Part of a small language model's weights.
Training: a variant of Muon for these matrices, 1103M tokens.
MLP neurons of a small language model. Each row is named by its layer, matrix (gate and up: input weights) and neuron, and shows model dimensions 64-159. Each number is 128 + 32 x the weight over its row's rms, rounded and kept within 0 to 255. Numbers have three digits each. A neuron's up and down rows have the sign that makes its largest values positive.
A block is one neuron, or neurons of one layer that tend to fire together. After each block is what it responds to, as a language model described it from the Wikipedia text at the highest values.

L4.gate8:124107131147149137137148236105135116131109128139158138143128115170129098150171140102059145107144144132200153152112175104169178122139160098125091173194139131112152146137194099142153090130153185131130074099080100180118120107130120106123125115137113103126108089181111129099122129150082102127
L4.up8:162128110099171121182127152129163145113103109195191141091130162194104109118113168113085157150083139078148078174059142084131150098170089076143116116121147139095151168124148047146153103120154193162130081126078157104166162148142164180083110120124109107147124122102084121120119155118116093119
L4.gate20:115116115130125117098102104101128156089102091108120065098164120127113118140147116142123149123094137208066127206139095134130074142104144157086139158124123120145139080170150092139140144075113158127143107118168096147087097169107089132169126130174142146099130117145117176136191141112107130126
L4.up20:118120125108116083139133095079145123095111091076143036163174113134105115169131100182098146149065161167085152175141137083148133125104151150122138143101113110124173084140105139137147140095103140145130151145181097171137118156097119163164113130169142168133108124115133214092207126119123151119
L4.gate25:112139115146104088187166129079135149106084074142117128194121125066089109100085144120084149127092094100113148159127173101114122153148157125077116180113130133197079116126079131148168130108120115099089095095148089145146106160147105135086150084096121163140145125130150184106092152156205093176
L4.up25:121123088129129173135116117120132110092162157163072112129112114174118150126091146142136155149120116107184140104176151068151104101131158127097141141136178142069084107117127096110147150121157134102127153167089097083133152104063141122125156170132084091137161114089132135055151121134119139086
L4.gate114:158177126155112150130161102129156135095136142120124170116084142215150149078060131109127107114129177147112141186120123119118076140147120130108145128155123124115129121096147194170129101145132117141123127139146080039096075106208103071087143098043176131108128132125131120151145140150187145157
L4.up114:111210182112132154163148124155160049118084145141134146134106152154096127104091121127095087075088168165106184171138116100105119150135139144077119130143116120086077110099168181137129123136140065117121138126163138126089109124235170125086155138090154172114128144116127141204158122156140123189
L4.gate300:182105145144208173074128175124162157127128098115083135158092140130146111100109141152091143140182096088139139166119104113139102062072100104154165127119104187102172113154199129100158133089100098125157127170153168101075144100146096045168128061100136180133110091103164154169114206119156139115
L4.up300:125150093178140144196157104102066147104123139149108080158191100103080157140115136146209140116165180064191093083129080083123092172088124115133092103130095121117126138213106134148142136165181132119096197134114191147129191108130176104062161091067126093096137117165125113175132127094134186130
L4.gate567:110114136138118109062161153104094135102081123177118147086110142075131122141072067102128100097156143058126121146057115129053035114105092082143142094155101149110081167143089153175142132109135087155132116146125142116119137122146168118120182143177121166180086088102124068128094176120147147082
L4.up567:096094174171154123097129138118139144071086145135164146087107135109169155108074107151112123102139089069082139110108149168091075142131107129139160081137096140100080107169074148221141112099098111150102171122104165131115132113127143113139173132167091151139135118179113078128120161161151129082
L4.gate676:105144194143150146120215126112121132089134087157188107112096143170147147115106126126060090121093181145112110170124199138133141134147119137078098135098075075149122137140135115112110059092123177097155179155133126125109089143190151126178175100094143060112169110134199171148114119135146107140
L4.up676:113143171183119129086204113104165131118124081130212088128128202123189139077120162141104072169101048142151135121143178158145174130110117104112122144104118077179154169086127148098173140119077145169140178113126166133108132166156156190149098109105124105121196137156146164224118135073112136164
L4.gate829:202115132099119096175150110070161129175135079098132129176099153128128127054095145110180124130131135090109170157142164127124126136116146102120050104088148190128141134120089062136107128124123105186134137124155144115116163127123121136121182112146133136092121112102110176108119158159192106170
L4.up829:206121130096111091149151134080082104219145156143091116141115126181168097112112105111109120136119129104153150149196197125117130115115108087124051151153138134152122172095071096131123117132163111132133098135187076139143133154150157122059169145149150116159154124076120125080135121098179191178
L4.gate837:176118098143125179120129076103108124122175140077139123148140156072117149064163181093186163115130133074118141156126170101150127152120136025171118132103149094144145116116139133132150109092146134087143142135164111140067075155102091134107130114107106114107129163050131169146093121106124112084
L4.up837:160132101144097174135082090178054138166123130068153052150149163157107183081115165162158148135124119115162153110134085099066104135116176049168103152137131127139117076073182151123148115089119124092078152098091107143111093133107087104080097106158113143170154140072156064114157145101133114142
L4.gate920:140131119121135118098096130114145135117137135104158105158107107178090108095139111171093075096095144081128111160136144065151133065167110167126140134077104096130138095090060100171145038142140194161094138147195096144141111153150166088112218123167146167084184155156105149114132134127118092136
L4.up920:122156175082125116143109173123163113105146110165088085136143154124156112116142129109130153104089135121123089124136122140137086124055103127091141160165123162146118104124116124136130156156104068179118053131151172117077132136135115095135135060098136121119112135167149116115114129080109134141
L4.gate1012:149181171135120147154152085135096121124096085165142109142107145167150181070125123183140158147075124122079039125141155144117057116125136086091082138141190161088121114170082077114168039155184140159107136136133133142125159111106107143113167136147129104148135119186162140152094127136099100113
L4.up1012:176163192139103105136151079096130132116154115170120117126098143131113134128130155151086133121024157114086106095139135104117064130109117093147078097124201136080107118090113092107138096173190155133103116129133104168119180148049124142135128103087108101156159145161122115112114101139092121092
L4.gate1018:093106164114071132142141144110132175150158113110126099122112081167168155082159128094137158131134157141101117164102080130097088104133094109182069121092087144097153170117123110192086135117160081187150125145049111144122123128146040124099122131148097157150196113172104134079146151141132161166
L4.up1018:100160133128031157110154165125124202155108168132131123145073156113103167138178204077116124124162181087072171183070165137124093183164094095157095166117140114073192116149114090227139136122169112145127164166113142120113071130122125085126090145163142147183197139179142060075199137138133150193
L4.gate1068:169118102123183154108172101091156131125172096161124142114117088210130073119112123119108184149141142102157143125157128169133113127084144130125150117135108106100168128136174144104115152148085075137154183129104147143146105174142124141110143107067148098097138118074133181074106122095113147117
L4.up1068:162135144156155135095113159157082143138122118149118149143106160109113096069128133114155124083151150078168151145148117125122158111127161099116118115160163132179095135081148131113061171153084092149112121175149142112140117168110133101177130163046145122117129139174126125090098068043111181175
L4.gate1069:083134135169082087145135125066083131057117083097086098125107133139116163051138150152096162174148148116140156184191139198124157123146114131125121115105186139161065136135095118106112069143138072138134128120114098095111158177050078111207133132125137143090083117152123143152074190095146149169
L4.up1069:130147161179088058145155108089062149086104125086126129170069133074145106079154157162096134149120137127101140176166120154128132103138092109136136102119149209158093117120100120113100030162111094098150112105109103160171161142060131046206123132070099138126135119123112119120147160075114123124
L4.gate1300:118154159119074108118134106109126096081142154165143126189149104126100146106115143117149069081109134163187154123156177150122125146113151158143096128096083109154093111116152153081135110115150136107067089133106127132140191063145138123137148174121128155074121094128178066112119151141129142137
L4.up1300:133190137122104137102144121152151171080136147156117121184158122142144127126099123122171076090083126179179120113135177156122158149156106141170142124137096113135118036142123107134109110108124112087118097096128181126135145102132090104177115158185116181049189058124158059139106104156150155125
L4.gate1309:105125155172171094127126173123137116125136091035128122152053134135117165115119158168080172174168068137127141136090145109151131107127133182125121179098204127095131097078106092176179091098158189188117117081124140114103114122147175164079149135109199212107139071121105107102082129144088114158
L4.up1309:087115178160144128084174135089106168140092081090172084101067165208157122080097095121115148135174097125135101117102189079146154107109124205159130112103109155138122131077074135156154116178069153122142103069144114107137099174138153105136138099135188158037105082139109118150125134110108099142
Column-header words after a pipe in sports stats tables (Apps, Date, Goals, Team), plus sports-record terms like passing, reception, Football; weaker on scattered mid-phrase words such as very, life, models.

L3.gate295:145195132169150087121131162124172199120099146107113122122143163207129198101187136143158152161191126155106139071103140086157124093101105075113195126139158104102101184150159153097174067116124110110127103146170117104095145128106114110140076062149124106121149154137111108139128146086120117117
L3.up295:148077146136143077145134110145125158099117096125194093075122162107146086160119121168086132151108206111094173146135063111090098161117127164207104162127139065146155098142141182114145048149162080131170118133114080146207137090109151160182107073135162133140161130096100115110137111121107116180
L3.gate403:109151137123149138088135111091146101134137087130068099182101123150071121125132125157090119134146130080143181092158095119147132097163167132150105128143162073084159110126096121155122043156175093133087093172082100155142187131114146202107180130101066132135145152148176120130111099130150102140
L3.up403:098135124135092108129149172143098102165159101225111121168112080167086106131154146175155133094128124111152177123099176146139164104084140106138167134126087098164155115112181101093146091144174196142132104173137120082112168122141143114115116085125118130191156182101165135129122109196181102125
L3.gate477:130183120178117126146121119085094203092100121132136144148109097129155104117152132118054247159107128091119097137074140094121112119108177166126117118080130124069142079183094068112119121137111149168118088168124092070166136123089133173119134119098111072155101107182136093079183171163135097144
L3.up477:111127082205126137106147075114139131162122110133125106126150071131168087104118143177103189168133093122157122123119144104125139121166139106096120071143118120124156099217119111136085085150120151129135127152109172080184152106090139145136137129146122145189115123187114080107168086125106100160
L3.gate547:147190108137088152076191145101124091104150126172160090228141104203084116087091148119175171157193136137103072084117042092126130152125117102120163122091124106130104124127153152175171111117131131088109134112198199142152157107129142109145088079043161147119141162137100143108138125155149153136
L3.up547:109077159168152164023147135159146119148154070133150167107153089100134117123146145115093137081163120163114113131160133108147125138080160121144078135152133101123115151170133155130126127138160143132125126132074161125112131098116116143164182079155090122106133159165173097134147148148087183079
Mostly the third digit of a 19xx year (19'8'6, 19'9'9), and also "of" after kind, sort, type or form, and the colon after "Genre".

L9.gate556:145140161130203179086133086106163128133089181102126157178156137095124120118080146171091152085131089110172078127111137106108161137133094161154144100120126122170109126083161175133110174170148148171150145185186130095102064156115169162060136050120168151099161136124087205052122129146152140158
L9.up556:168124131121126152121115149097112140105111054123137102142161122107084147137132063130139142163083179109161125113109155134136062170112127076163114098147157128105113110143107115090131186143156205109163149132130145145095189134159125120090164141114116158139115067150094138165044168104149122174
Column-name words in table header rows after a pipe (Team, Nationality, Pos, Title) and words in == section headings == (Honours, Works, Life).

L3.gate237:127152099084165137152145120065177105136143150108151125137106087123070137088145124194069104092159092117086115119130114073107127120149093104098049127066086096085145172150131145149083138104127130131141141128061137194082109140171169095216161093130130136066099147175164140100173094164125083163
L3.up237:166098099109131164112184172108105138158126123152181136195104060071110143105198168135080144058186131107114142115167129121093123107133111137095124130101124119126146134197171126159038103129151139104144119112096135132108102097138181100176120097162127126115054151148164102156140086145120026194
L3.gate399:140156134129136118166198103105100144148149130081160118099103131143100104113126067124154126156129152105077103122163094119132115105149074119157073134147169060179153134134063113179157134123126187120104099122086146152125170131157089158092148098099102096114130080131129210144110114131148143130
L3.up399:135161114178134191193136125152153119119123112099193112114061194222091138096150096154087148142138114077075086078138155080171165109127090105186098168151144073168124194148096143099110128186082125128083125129073148188141165121178123169104103123108135124076147117171185174078112110127179146107
L3.gate595:100147113102111128110225084095131108158143077155102117088138141136098133066147146149090138152134122114115217132142152124136141170080118180146151117124112095183100097130110161119092169120100117112145117142100155194062105085166144107149125117104177127096133104118180146093073099134116068141
L3.up595:119106124118119116174171142102149082159137102135126118078161146141134156087094150163074108158123112111106177162119180109120160120122137189140122127117101155172102129132115124162117161106071125107145115179130183142083081138110112088139110119129163158080155124123190146141085111136121066139
L3.gate857:099134118126092154117092200103103152129064163163083152143142107156132126060131178096116114097169109111091161092085162099153130119155141096100089131114178123099138159152086122111061133122088128088127183127190179110161069134133144112106121110069109121097082124117078144141109154237157139126
L3.up857:126094133182124168086121105145120163119130112169089117091128121142118140119147141154124119114093163097119142127109220130134093129130131097150147143169090151134105156086055117123149137108137132097139137164168159086132120178156121125147133196139137183080113051121146125116092154143201089158
Modal verbs and frequency adverbs before a main verb (might, may, would, often, sometimes, not after did); also table row-end pipes.

L4.gate126:091128157102068152086197118080096149126099091123093143093192183080114161140162094095103216099161118154110091087105151080135175149112195121101136101170167139130139133152152082154116122119108154126146129120110134120155103101091133118098129187115101136105089130130121103105096124077145175128
L4.up126:167221106145194161081164045186143120140161100224106161137134179150103073138158151165143077177141078216135116095093124144098154158121099130107106137116086141136106138103134138069123140125106095158170081151140147052097145146105097136133115031068151119128181111155167121110165148122144103175
L4.gate332:151140146165126119157119088217175161090126083120159155120114169132118121159168168185101090127158092111136123161188099138095129095147122134154142086135117122119116110165131210141154127166142136143096125131109099179126148138130159128114049155172133128147159181050187125096141091135164147139
L4.up332:125188136127117106135117088147072169158106179135160094138105194184189173083117132104100128146150115125105059134124136131208127153056125120108140166131112181074106148190163168133157094094123100144151167163175105136121134085091127120160088167095140122147096085140145133192148113112063196070
L4.gate436:139152095103151103174141177152150170142156140162177173145184094158077122165172112167081059183085119133146124168128128123090146065103162095216167116084110113079115133063123148083137126134148132106145131131175161171148097130133147128125089136138125118093179124129140127106151175171070131120
L4.up436:095115112172106121082155098141161113109099154165101149162155068082097172094110104160124138157116098169081104160111095100090110095095141114169149132156117172163138100167179154120089066118114132101137158066115140161125175128057106110087083070140122096148166135159079090085155164122102155143
L4.gate498:111117118125125156113143165093190162155090120104140120157167159141110113141089116080158139135091188107120123112101120101151175129085069138120145117169039171126167186150127128119119121197088159109150209165126145120130179111144136107098127147124157075148118087109142128108160135122159119118
L4.up498:145083123089157108162101108158108096108096124135135120144124147182111162203144141153111057148130134130143138130082130153116149105070111133130153103083095147068167176142142162137124168126100114140176122156195127131129122138100161139130114158119147135161111119070202145143184105127138121050
L4.gate526:089128148150154115095124105143132133136143155190179113205107149094164145116081174170097166078129141099152131117185165135159181149159080121167136099148107067155187109153102132138123112101125146085154113141091146086099090135188114084133114194110133079213160122135115056065149135046099088160
L4.up526:129090117160068130079144154147102074131094128126138104119109121127187177123157166107136172109157109145088142196172123094110132145104138183079094136091121099101077087185121117133096172149122081211173142126142125080168101117050040158154100092151154120130097175148151159165108112154103127161
L4.gate661:163087145114136146151180118081183159090175149057127150128077110160108162140161153151115135092108136052093119162179103126113111093053124108073137169086140097135118136061142094184142098097130146141126108106146120122149172110123175181176090138131073166061091124090143125141170128108155159165
L4.up661:195114136131130179099176164152138179086167131085134178085110097197114141161120147172111106070153145060127133152151140136111095091060146118107111168098130146128102143108123097144149064101179131111136130109127149116177150129148137143195111124113098127122166119084083123097137149079122125160
L4.gate682:191056134184103113058128095113174167142110103162176164062127161139129091158129153149136042186096123167165127147048109141172139015115128128144130108069155112131142112161150085060135130167141119080166147098133114168134143145126139100209085116126096210122128060056066134091119158097135138128
L4.up682:164162145140139102128107124126171094121095096154123103117111168129190140111124125177104164118147139189124106167099081115154118093147137132232100091095144154133095137117163055143134111069142144122137176155187149060120104162098084081164101119129151174116132066107102071108131099119102187110
L4.gate735:158107158115068110126148123131119168064120146115108075135171130135134159192108108151162139168133144165176093153133035106121147124085137142155145146121127151101109094065048112098188115151150125091137174109128074127122135145133098150123077138153087158106143126089122124097110115144201196075
L4.up735:139119108145124138057103106075095116067118112118125130085146116153150127101148075096184087136127146095153133103119128091107145120087148160110134129129166118157112163163098163131142149114145166132079138174124099167140145071150172081137142159086102184084119120174061024105167081195120091168
L4.gate749:153181112172128135133121149132089148155089125131127122133117166109107163053148172144122098167119142161065139178139092121141075113101156083119119192099115116102082090094121112089195128115112129145071162144129113184124120087088091097125148123099149146069080099155100153091103161161125121138
L4.up749:170090124076146086085144156098128162156123130109170091140168143122140118144137096136115138136144136114176116090132086111142166130170184122139173136117162068117061142159128116107127154161105118163057178187097176144111129151119097078039119153141096129124135169156050116173125125111136121107
L4.gate967:162142139121136147162166104152139200146104110135168074055121137178099218152157118180053070097147164130087112170095097110170079072118098097178195147102154105121153086120189129112091106187153126088100122149125173145068127123164122159150123058130159160148154123132093166058091060160179162042
L4.up967:163201070130064132168154169104147179152135171137125113110132160083197112135122118148137156166134132062102141154084121183097176128109104039174116098113133122109061148120170084116163129099130128051085184127107094120118129111077124165129102100134181150152137104150066131092152163100118087137
L4.gate1043:174132156173097122213126118111116103077156160108119121123098116126076149136134142149123116141119140076173106095154157067147108187135131091103148097109176113087117085144120102127115064133133113108134142091175135113172118144110137115184184218111120200140154125077127134129082116131098128142
L4.up1043:158091138122098146226075127148107123113178196161143096110098118136121113108156144215091170150176156093144105086152173057198099146108157100108165130135134127128122094126124148143127123131141121160124161141134088076151155098110175146113139155150102129165132070117085120092084114101075116079
L4.gate1092:126157077170113101104110150157116106087116167157138125184040134139154128143083096165159176119131129097161152131155142126192126126173117086146170139098102123108049112133116148117113117041175153146094164158204149053150071108105167100152128193129149128136104148095106131182126194135166076134
L4.up1092:125122141159066162086145156129164087125096123174148112129104114162096131110082169145151101124058119151109089114137090054161129093176100069121104095096095113106110069176128147107139090113115210150079141162164151018162098108085117112154043129113155155136114137120125104116124155153135105125
L4.gate1109:158144139221123086103108119130107123128131153114077153142140183185169138180126126121114126180143127168123106067115148127116123083105116135148199159188143135167148106173142136048091125167136094125117103154169050113167130106063089127147126143090145090098129128134124135095139124178111109101
L4.up1109:149142172140176156150098132149109121080113206160070108102142173154172149151120155155115104168197116075066105118177162147130149093164159110231135121126149127157189140169116177109089080087142148153154133178152132123160081173063060096132121186129159081138149089140132160083153119149094090078
L4.gate1141:152179131150149113143130152123123184124099120130137186106124130117043182125103135115165101147096079037119098136096127148137133098095154077103088090089146126149138192128160177143136122150134121137139079173119117142126149127151078136140126108152197145089102127158116192129090128100135121077
L4.up1141:152148128143082128108109116165074139129127078217174155141142107156045154138152160249110131151121134037101137167085182133140093161141127092135143142070104075118097118163142185110169138129119122080146088140107118140177122148155194085105140109122136130143123105121055167097104193139092159096
L4.gate1165:130095109090153145195156050167113155153135075118158140078124118076106143153119149111086173091109081106139125125068088098123185135134092145125095141111127132064055105132188107135119125086140148171154085130137149172080104117122167134153088155080161188151138093121174142133131097136198111129
L4.up1165:096126095135112133099137080111154171140092109108124172088096153138109147122145182129176161081154111139150117096084131131184213201158125142115147136146105138137159108094167107110143147144163115125113086097136122127140136108191105120058114133094148104156119077147187152170148079061133128171
L4.gate1263:169125149157110184130074095130090122118169131059152095207123071142099106186124135156161152160124125084135094170116107052125123135085069148180121108145085134103198107176152091103202115179133127096141114116159132156163154173163120089166128150131100136192192044166103119088174134137115147167
L4.up1263:092169123132152156124174173170038159156093145122109159171146106146204142106124092115118095143125123121191184114126171092149113147110135154126071146134176081093122104066099137091206175100124064150172129198126169127148137146118149149137094099118174130159122119129150161110131112094190129139
The third digit of a four-digit year, right after "19" or "20", as in 19|9|5, 19|8|2, 20|0|3, in dates and tables.

L4.gate85:055098068151133123118130128163185103202156178142083114163074179117100177104142174136177176136111107185139120113154149144123145158136155106122094123194098132137131078169038124132096068107109075151173185145142112136176134063132184155121166127135166195131129182095121175083124145144106172150
L4.up85:124121130078154142135117101118126122132106127091075136114156128098079162125143100123114122114148172150149130115135180066081097142094175125101121109110177109099145079092106121117117085128102119090117223120083172116204147108159162096075096154157136168117094134083098129154088136168124179138
L4.gate183:154168087180103085033198078150119102149134168179077137109123154123119143107102117166071170118165138136162180148095137064086158123142163121083149084198082163164148107123112087087166159165173126138151139205132088122188078115113149188118168092107155102089139131104083131081074056074143115092
L4.up183:123119137155123079098083093104180079139080135152142062137101174124141113151158169154128122185083101096094169105082142130184087129191177130103073164082166137125169121131160134169163125114106171140140190080120147100141125153145162144134114143149157132145176139090118125115074107138148113133
L4.gate201:177091116154137109117182121076091105161130111108121094123172139132075118093178159153165171208195137133181167094100116164107106151156110128149107103178157091124169127197066139185140118136132073174134145106107111142087132173150101071123156089104098126143111149089133208120103112091146141110
L4.up201:140119126166147146169170103169103144151136149077111122097097140165090135099066161154077130205066126178136106098145174130116156172100170097124141120131115162086143111120035131140170107142108112135140136085170114178121124160142079078149144094113106139138108099037136159144068100112131183103
L4.gate352:099171152165134150198169060138103156124088096098141055149113116105189172104116175082139135141094150111088156141210117109169093152163107150049119169108146146095137135113184134129116137085125137121152134118135080120122177065127136166108106094109087113131113092149119127121116124158103188183
L4.up352:052141195131098114135141100151093124100135121083146124141120153141158114144111178127073140142089118129163116181206121146088176145178122102106155123113140156108138106127168131125135140149122168136145148165113095164141134112141197139090112151122132114089108126147133157161130151175130154141
L4.gate354:142167130108149138113116136095154151133168168091109106138125174153085135137152138131116141166088091101117118160096166103126138163123087110148097114126162144179186171153126138162190170099117130131127163147091133118098095137099090114149131137160141130102103157119099129124116121125100120178
L4.up354:169205148139139139123112153093152142075198153079128167094116145178097085169153113087132152167123138134135128153109153053080168125126087150111138107125170120141160179140120129116156151081111153128142119131143178076081136131101121147171167137137182092134089131098097139127103140123127138134
L4.gate394:139158152174100121176185124136099169091186117146093127154090146059150183144158109141148163138151114087133168137160130107128133130121117134102087135082081174121068166170126050164107103164149160146107103144092132159131154088095130102138175079077139153070176084097157133127116145082133118114
L4.up394:134134109147112092120150112101118135124144114154127155170112116104141171125085121154121094099094149066115131129151137183116149104145139116108140146124136098138106176142068145154163112120108089128151108113140100196105174151132109136168151163035096124072097167055193121100184078134142146120
L4.gate459:137182100158109134126185161098175139140126157131089104177131116185155153136123148111138193180204149137196113063101120063186128160142144134106134083173108094161115175112104096108188148117088098178112107112065166093125160146115144141058155081125130114163139113145189117084108154060116119095
L4.up459:102111105148162159152151126125093141149134179120106140107093113112086153136119108085127131106169075135178090101118129102169156122138098136160137103099105101150146197109107160116136105213139183163089128113110146142146100116110150099087129097122118150129066174097135130065137101114143188098
L4.gate583:048214183187155132151157182090181156126166104119115115193156136165152164096163150067118120176093098101157134082131205110094124121161161146188162100137119101127157112131189132117133104142133102164068163111099115141125063092160118098149160161116117106118129102117183114098122109068070097135
L4.up583:079167054185160110095109095089100178129122189130163145172190160189133125092107184080179122159073127083221106129171192132115129130142114127154151114110150117130125139129142163126074138155104151155115152097136079120176083136165139203067177110077139123173119103063156082168112181087097088084
L4.gate642:121118187112084166092170115147103153097116197143160115151089107103119151102121178120098122122141125070133135124186160151087109189163090207099078116189180163104139107106111182188108104110147133114169161171072121123189141159160135153149071161148157173137145117120151117079118085178101113118
L4.up642:162147104094143135077137081110082116123133146146122131133101168124088097145140134101079088143175117089189140155109121118081099127093104158127083172174141108145211074124110178144133124097150082079180159094118165126097138081136109121103091121098131145092156060125143146118135108147117157155
L4.gate883:119151083087190146082103169099154138125140156120131136114078133119068121086092154105190206121066143136157098125111062167138117114069182136150164131103127094133148081142114093088150126138142051138135103097130075186116144133148159102111139087127145127111149149155160143111111162086102146091
L4.up883:144186116137223138054130212145126109124102149139120136150097148124100121108097188152146108132122140113166108161149044172159160100128156117165148177130133089123150143151123148124144089167064089143158099158138052189083141123157147081097130083144157128113130146123190101098159102127107170118
L4.gate909:095110141132137086182124127154141097096158143151135065182069098095112124133112081159123113096115081092112135105134149122131147110123090100109089131104067097171166148175117152169096151102092109075132117117151138082182115149154161106128131094146131120102058099115147150086086139109134053142
L4.up909:149125130113166123121145109143118103106184082115113108119119153144095163111115114087100130112103127149141156130154156104120144078145113189060083098144117057126116138124081148122124136122082165094128126115134072125137070140147183110142145121160138151109114100114182119069118143150119056154
L4.gate942:098097159112113088133113146096084186111133106156168064133130105102084174138090121161091185152145091033191141151181095093100100131175158101129125168188141167114133046150109165181140097203119116128117126088062119133126151120144138101178132147168163125124127087135126107149150082132166077101
L4.up942:138075097124117212145099163103181124064103092116138151126139138115200102123077126062122122190054146123084143087105128129139156110137211096152120098114144139116109061131088125076177099109118116156135114116131130190109071087167147125123128105128098157149191161155130116104139186132121156100
L4.gate1217:094128131134089150063135148112148130144103159090137107188088165129133111107082114104124138148176141178097114189137135165163185112111136167103134099106078172127098132127132197119189102154139083094091163176093109121101163108186145161152118126154146058154145108071138095131135150121105171110
L4.up1217:129072176136115050076160129159111067135165139098097137157116178064128172104118123087135094115195135178092138146107101117148129141117176173080140125126097154079077118151085146116117125194144123140114180097138110114159118211105110162170134195124148122123156120114184068140130074072134119103
L4.gate1239:164200113146116143143111151130099191150176111135112177117117108120133078155126099050124195148101143128136097121117111094145108105133117156133132160107131140100124163101108100217128164118162091143109126160172109178116101144093115110148145177117140131149139150145096163126111055095099143108
L4.up1239:146152182080125191153087138121112160107197063174103163173126130140110101162147133058116138085140117141208111114052097174134093177159143085147165147132109080139100159066077115138123162149081143102099151167156107118181068107147136088094122074119120088106115144128088194119102091128157153132
L4.gate1272:126166119121152095082136130125117090148115134118190146158079112120113113090052183131144115215150094101106156090097106142144183088104099078103129119132136160128098175155104131150134119122135142060131095145144161122139164134161142190152146166121188164095082090064109126124173136120100132135
L4.up1272:138178124125125161120162147110111114136163135108156140117157105113157088074109134124130117110147095164081183103086136049107156083119124102115136086157205127123156178170130114130167108109095190067088158124117153089109102205113168151248191159142153117101124111113138187134161101092153137119
L4.gate1342:139180140096080138149152181139133140150147142167128143145041139166105103143083094102118189164130168107141186034105115128132103120156128142086127085143090122190146161117121102131111089134126098122126170136064129153123144076166163162123137124119167069060137100082103121122114104102085156113
L4.up1342:093177135122088051111137146173171162143121110108074144121091200115127055120143129133117130168159160123157200077161125176095086113136142201153122185211137160128149116178112155169093124152123135151077157108107099172105134150106078098099050078140124094149148110034108117117089123148159146138
Fires on negating or lacking words like No, not, and to or of after unable, unwilling, deprived, plus No. in tables, chart positions and titles.

L9.gate454:104121108136137154121146111147104132124144116137180143146089133132095044139114162121160137132135160101136140243105096094136107102103098096147171154074098124159107143113180136173126112129099126177164127093165117094151144133111223137107117123044093141063119114117146146151122116165137236163
L9.up454:122115129147074136054092094133083068099179107101209131127109162162110067121080128069154162193149129162093159137185134124089145097113154097201107105140095156124150170119114149160150070125168163190160133164146087092123083142143120103087058091092155132099158134086084070126105117089121148170
Fires mostly on "not" (including word starts like notoriety, notions, Notably), plus comparison and degree words such as than, more, most and only.

L3.gate43:149132181138127124052125121165122131095120196141101154162127096146147120101110139127075139132144148105105119122108169105108097115114122128089088141139139099137000143101145047110137090076160116107136143156061165098106111112129165194074186118080048096152068127090123082086131146130182109128
L3.up43:135149139132154102172126133124183138132139147116142169068146161179135073144097164201084147108119112109142057081105131143069118140168138091080060125166118115112102140132079125116126138173158107163140160157137130202145118169088155156186154074135092139135112104135142171148145133140140102121
L3.gate701:125121121206225153156129133154124146148158135117126105080170124111088097111129139109111134169189095114121126115151140152187128140152139151146142134090133157091140049093114135115141141154164119138115139148146133154133146198157160122160179139148081217128141102143127157141136118123159206075
L3.up701:156089107157165168172089115117068142088122108140121131156176129069160133118105130147111164126183102120169172116157107109132113130130161076080131094126130088115120189100195082083081158127122224081148141146074054084177097110088099136120176108117118116083140104161149062090159115154140122144
L3.gate738:136152136201119069176130091109103063109112120154186058085136136169161149078153109136060113111109121113084126088115073066086094156115140083172112184104101106146092140115159151102196108151151201097172128076129135145116075065156124164149106158084101090118123094153123113071113142110109120119
L3.up738:076135062187112101118098107121130094178101138168131145169109100174155120089158065108127203159100152114136124094126111115160140134121149115118121120128103164118116157146113076112155143126115153171196162123154150130087106090181111138127115110132125164090159099151151126145155105137061153168
L3.gate1101:155111100137125107142180141109111169102128163114129119175090101112124186065158124163079127112108132111076142144106146109137137098203140141178079172080076184096136109073139105108164130161116119106082125169137167094156116138110077180123155153095138093145128098141153122130132166113098112139
L3.up1101:184088146077163132135129138140146150070138170130185166146195212156190128199117177132038116130123169146169172122084185179129126175118129137075116132134131132155158112142098132120144115117163135151139099147116124084164139159134173110168113120134094163145179152134078158146118129097116158141
Fires on sports-record terms and table numbers, chiefly "0" in score and stat tables, plus words like home, against, losses, draw, free agent.